From a checkpoint of a small transformer trained on Wikipedia.
Architecture: rotary positions, no biases in attention or MLP.
Training: a variant of Muon for these matrices, 903M tokens, 6887 steps.
MLP neurons of a small language model. Each row is named by its layer, matrix (gate and up: input weights) and neuron, and shows model dimensions 128-191. Each number is 50 + 10 x the weight over its row's rms, rounded and kept within 0 to 99. A neuron's up and down rows have the sign that makes its largest values positive.
Before each neuron's rows, "fires in" lists the words (lower case) most often at its 100 highest values on Wikipedia text that the model never trained on.

fires in: "the", "in", "to", "of", "for"
L4.gate817:59 46 54 50 60 52 30 40 42 46 36 48 37 51 50 44 67 42 40 53 62 42 56 45 50 44 38 44 41 38 67 50 55 56 46 45 50 44 46 51 58 57 44 56 44 32 57 35 53 42 41 42 52 26 53 60 70 38 67 47 55 41 43 46
L4.up817:48 72 55 47 52 33 75 58 62 43 29 61 60 65 54 44 57 52 42 60 56 31 43 39 58 44 48 55 40 40 42 40 42 34 54 49 44 43 47 33 62 47 64 57 50 62 53 52 52 61 46 74 50 58 57 67 37 59 47 57 42 57 56 51

fires in: "to", "from", "resides"
L6.gate10:45 24 44 47 19 42 51 65 57 42 52 40 51 50 46 57 51 45 35 58 40 44 44 46 37 58 59 51 49 32 41 63 36 33 38 57 59 45 47 48 41 21 51 43 43 55 63 56 46 53 70 25 57 53 55 48 46 58 72 45 46 38 46 39
L6.up10:42 51 65 51 49 31 49 53 50 58 43 53 54 22 51 39 38 58 34 49 55 39 62 63 53 43 58 54 32 53 45 48 17 55 49 50 59 47 41 36 59 45 78 41 48 51 37 64 37 52 51 40 30 51 80 57 55 49 36 47 56 43 44 50

fires in: "had", "have", "having", "has"
L9.gate19:41 41 49 50 37 58 37 46 57 62 49 53 58 41 54 53 45 40 42 51 53 42 46 50 46 82 51 48 41 36 23 50 44 43 45 48 44 51 44 44 41 56 50 81 38 57 32 52 53 47 81 47 52 48 50 56 59 43 54 60 50 56 53 49
L9.up19:61 48 47 64 54 52 55 52 25 63 56 56 83 59 41 56 46 66 42 53 51 38 31 57 63 46 42 34 55 63 42 48 51 24 39 54 49 60 61 49 41 34 38 45 46 48 33 50 54 45 60 45 50 47 53 61 38 44 40 37 43 45 44 46

fires in: "and", "or"
L8.gate563:49 58 55 58 48 35 28 39 43 27 62 39 68 48 46 54 50 48 58 39 52 45 59 40 55 51 61 63 60 45 58 50 61 45 48 60 63 57 53 59 48 57 44 49 54 41 43 44 37 58 44 67 52 60 55 45 45 51 39 46 60 45 51 64
L8.up563:59 46 54 36 30 39 45 36 53 52 68 47 43 30 53 45 49 56 31 75 44 39 52 64 43 60 29 44 53 52 36 52 55 72 50 36 59 59 49 55 48 36 55 51 60 53 43 60 45 54 42 60 38 55 51 24 39 38 35 43 47 54 38 55

fires in: "is", "in", "born", "of", "are", "being"
L7.gate724:51 46 41 41 57 39 39 56 57 73 51 65 57 41 53 49 53 54 35 68 44 44 61 58 56 41 54 53 62 42 56 40 63 52 39 49 34 40 35 44 49 43 65 46 50 59 33 32 40 59 53 58 38 41 44 35 38 49 55 31 53 53 55 35
L7.up724:58 66 51 44 51 36 57 35 42 56 55 47 46 29 59 53 44 54 33 44 44 65 40 59 45 51 42 60 55 54 44 49 60 56 61 50 55 62 52 40 59 45 46 34 34 51 71 42 61 55 51 50 60 45 29 39 50 79 62 45 47 53 56 60

fires in: "also", "to", "is", "as", "which"
L6.gate281:46 61 62 66 45 51 40 42 51 39 56 48 61 45 58 54 31 53 37 60 53 63 47 46 51 50 68 41 45 68 53 45 59 53 56 50 45 46 42 40 44 34 80 52 56 60 52 70 74 58 58 39 42 65 62 53 63 45 48 47 52 60 69 58
L6.up281:60 58 44 57 41 73 53 65 45 41 53 48 40 48 65 55 58 37 58 51 52 49 60 67 38 63 42 46 49 39 39 50 75 47 32 49 57 63 55 53 61 38 41 48 57 64 52 57 62 29 34 25 33 37 45 57 53 42 55 57 62 48 49 42

fires in: "in"
L9.gate802:65 47 45 48 67 41 58 67 60 55 35 50 54 48 61 46 52 40 53 56 38 54 33 50 46 40 53 53 51 42 44 46 53 54 40 43 47 70 46 53 57 62 26 71 60 42 55 41 54 36 48 52 50 58 57 44 45 63 52 47 61 41 55 56
L9.up802:51 59 59 49 61 47 63 44 63 50 62 47 40 34 50 57 36 56 35 31 47 50 41 67 55 37 37 54 45 49 62 60 40 66 52 57 42 53 61 04 55 47 37 46 37 63 47 60 31 45 57 65 37 56 50 38 39 69 56 51 51 58 44 47

fires in: "has", "had", "have", "not", "having"
L8.gate243:62 62 51 49 31 74 44 51 55 53 47 53 48 34 31 64 54 37 51 48 41 42 46 41 36 56 76 50 18 50 39 45 62 53 49 54 64 50 36 44 51 38 37 52 47 51 42 38 59 51 60 57 63 44 60 73 62 41 62 50 40 45 48 46
L8.up243:37 50 54 48 26 45 28 47 49 53 50 34 51 58 41 41 67 44 58 15 55 48 62 35 61 74 46 53 44 60 47 55 63 55 43 46 52 43 55 52 47 28 56 57 55 39 46 50 40 54 59 54 53 56 64 70 58 53 56 44 51 40 47 60

fires in: "the", "of", "s"
L6.gate140:48 63 54 63 63 36 53 45 64 68 39 49 66 52 57 49 42 39 57 77 55 46 46 49 46 42 45 44 34 45 51 60 53 40 58 47 67 52 42 51 67 61 57 49 22 63 41 51 52 45 54 58 40 60 44 51 47 50 65 34 38 55 46 48
L6.up140:61 63 55 68 58 35 69 57 39 59 48 59 59 49 44 55 32 55 53 55 43 43 53 48 68 46 40 42 34 63 59 44 53 38 60 58 35 48 61 41 37 49 56 45 59 42 65 33 46 51 38 54 57 66 53 59 48 47 35 39 50 36 53 51

fires in: "her", "his"
L9.gate344:61 52 44 58 49 49 45 55 52 55 44 54 59 57 47 43 37 66 46 49 47 71 41 72 43 50 47 77 62 51 49 61 41 41 28 60 66 42 66 32 30 50 43 34 30 42 53 50 62 41 65 51 53 40 61 39 54 37 46 42 58 43 47 49
L9.up344:29 39 60 43 52 32 40 40 45 52 36 41 57 65 42 29 56 39 33 38 47 68 58 34 50 50 38 58 72 37 62 57 34 52 70 67 38 51 63 41 70 45 54 46 53 45 57 42 68 37 44 42 51 71 34 57 51 44 53 44 34 61 31 39

fires in: "an", "a", "with", "another", "his"
L9.gate137:38 55 52 50 38 52 53 65 36 42 56 46 43 51 44 68 59 45 61 53 61 48 65 31 37 54 56 62 64 55 54 63 62 59 42 49 64 55 61 50 53 32 47 44 54 42 45 45 48 47 70 71 49 36 62 44 52 42 29 34 47 42 50 66
L9.up137:50 46 68 57 77 62 48 49 49 33 60 45 59 71 47 46 48 50 44 59 59 40 67 46 36 70 35 40 53 63 63 47 46 68 53 66 47 69 72 61 45 45 51 45 54 36 62 50 52 51 68 41 57 36 45 56 53 52 50 48 73 59 53 52

fires in: "in", "to", "into", "of", "organic", "at"
L4.gate489:59 30 65 51 35 48 54 45 71 39 57 44 55 57 53 66 36 41 50 73 47 45 51 47 55 59 46 48 64 39 47 49 35 46 49 68 58 64 57 53 54 37 49 65 42 37 50 55 56 64 37 44 48 47 48 28 52 71 58 50 64 30 67 55
L4.up489:41 53 57 52 40 59 65 55 55 64 54 61 39 47 50 29 67 67 16 56 58 43 40 57 38 50 38 58 54 35 55 52 31 47 53 49 57 43 58 47 63 60 53 55 65 44 57 45 67 60 50 59 50 45 49 48 44 58 56 37 47 53 61 42

fires in: "was", "as", "were", "to", "been", "due"
L7.gate532:46 58 27 64 57 36 42 34 59 49 60 36 40 44 57 35 39 50 53 36 53 43 57 57 57 60 53 60 65 50 64 53 46 51 62 28 55 49 43 43 51 42 59 49 55 46 61 69 39 47 41 57 57 41 52 58 35 63 68 36 57 44 61 36
L7.up532:67 49 62 54 58 53 62 44 54 42 63 64 41 42 48 41 76 36 49 40 57 47 54 51 48 65 59 45 40 43 41 58 55 46 33 47 45 52 59 67 61 52 50 40 66 55 40 45 46 51 47 60 53 63 46 51 42 42 48 47 51 53 62 47

fires in: "that", "which", "help", "helped", "helping", "what"
L4.gate176:55 55 44 57 51 31 72 49 40 43 43 41 52 36 49 45 33 72 60 53 52 44 47 53 59 62 56 59 44 42 33 52 40 57 31 53 44 54 40 60 37 60 41 53 45 58 53 53 57 57 71 40 57 53 56 61 45 55 34 51 55 57 39 38
L4.up176:51 51 59 63 67 55 62 54 55 46 44 50 45 58 40 47 51 51 52 60 58 32 51 39 75 55 48 49 48 52 56 56 55 51 60 49 60 36 47 63 44 36 54 45 42 79 47 39 45 59 50 55 66 52 55 44 71 57 46 46 45 43 45 45

fires in: "york", "chicago", "baltimore", "state", "milwaukee", "boston"
L7.gate792:65 65 28 61 69 46 53 53 70 49 63 70 49 53 52 60 45 42 47 56 49 46 49 59 44 54 44 55 54 59 56 21 46 44 57 57 45 47 49 52 49 41 54 46 42 44 38 53 53 71 40 35 60 26 66 57 53 54 59 62 52 36 60 38
L7.up792:47 40 45 59 60 47 48 52 48 60 43 67 53 56 43 52 55 49 47 67 50 39 46 44 62 61 63 66 62 44 43 33 39 51 69 48 45 51 40 41 41 55 55 46 38 38 45 41 58 61 47 34 38 69 51 35 39 48 46 53 43 54 49 56

fires in: "that", "which", "who", "player"
L8.gate719:62 46 23 53 44 54 57 41 45 34 40 52 52 65 60 41 28 43 33 55 38 55 61 40 42 39 50 75 37 33 42 47 40 34 48 63 28 50 60 59 25 57 46 48 52 59 50 37 75 50 36 37 47 53 68 52 42 35 55 47 62 53 53 35
L8.up719:55 52 61 64 51 49 46 49 50 34 60 42 62 46 33 56 49 39 55 45 49 58 58 49 67 57 49 48 46 44 40 57 57 53 42 59 54 61 40 66 76 52 56 43 47 55 61 60 49 58 54 48 45 40 59 47 54 64 39 57 57 50 48 45

fires in: "the", "of", "at", "in", "for"
L8.gate701:56 49 41 57 42 57 53 48 44 34 49 35 40 60 54 61 69 49 31 45 47 54 49 62 50 47 56 48 52 47 47 43 35 42 46 44 50 62 50 61 43 37 44 54 52 37 46 63 52 43 41 55 69 52 62 43 49 41 46 65 51 53 34 58
L8.up701:63 40 45 40 50 53 81 48 64 68 47 43 45 49 64 56 45 53 52 46 45 49 32 59 52 37 47 55 47 72 45 56 57 60 45 51 44 44 58 42 51 37 51 62 17 59 53 52 50 40 58 48 62 58 41 39 47 45 46 48 44 59 44 63

fires in: "as", "that", "when", "where"
L7.gate303:48 44 56 62 46 46 49 69 49 50 47 40 17 43 51 38 61 49 34 49 57 52 44 42 38 48 39 50 55 52 59 48 61 66 58 51 44 50 45 52 58 56 32 57 60 32 59 44 49 53 53 38 69 70 65 55 40 44 57 37 41 68 58 59
L7.up303:51 63 57 55 45 46 58 38 62 49 38 41 50 48 42 41 50 43 40 23 51 29 59 41 44 50 37 67 43 49 36 58 56 32 33 41 41 52 48 53 38 69 47 45 23 58 62 66 68 39 52 55 46 51 48 66 38 63 48 63 48 40 47 53

fires in: "at", "in", "the", "on", "of"
L9.gate500:50 36 60 48 35 56 53 68 49 50 54 35 43 36 49 58 47 43 63 21 49 48 55 53 39 41 48 65 45 66 52 55 52 45 35 41 67 42 35 52 71 50 74 44 42 53 60 35 52 46 56 40 60 45 36 45 58 55 50 62 47 42 68 46
L9.up500:46 55 55 46 62 43 81 55 52 43 35 54 67 51 47 52 55 59 30 56 62 26 45 63 50 51 69 54 71 41 46 29 37 46 32 45 50 62 50 53 46 27 66 43 20 41 51 78 38 35 41 35 44 45 40 38 48 53 48 34 28 50 30 57

fires in: "in", "on", "along", "outer", "warped"
L7.gate495:60 42 61 47 65 58 63 50 50 47 35 44 51 42 48 59 40 45 39 50 57 60 43 60 28 42 38 55 46 42 60 60 48 48 42 38 70 58 61 40 65 29 47 64 57 49 51 39 51 51 46 55 48 43 65 51 50 47 50 46 43 57 56 45
L7.up495:71 44 64 51 60 40 51 48 52 46 59 55 30 54 42 40 50 26 32 51 53 51 50 50 39 55 53 54 50 29 55 56 48 36 57 48 51 53 59 42 48 43 41 57 40 46 51 51 47 56 59 45 52 28 44 50 63 63 55 56 72 49 60 46

fires in: "that", "which", "as", "it"
L9.gate3:66 58 43 75 30 57 51 40 54 46 60 42 38 54 41 33 33 60 59 51 42 38 51 51 47 61 40 62 46 76 42 34 72 77 61 65 47 67 42 45 50 44 31 53 46 52 44 45 51 42 50 53 54 59 52 58 54 45 60 48 59 49 53 59
L9.up3:63 54 33 44 56 59 45 48 64 46 45 54 40 61 55 36 37 68 60 54 55 28 44 45 54 59 48 48 40 45 50 45 62 66 46 45 41 40 52 48 43 54 52 54 46 51 66 35 57 52 71 45 52 46 48 42 40 63 34 58 48 42 55 43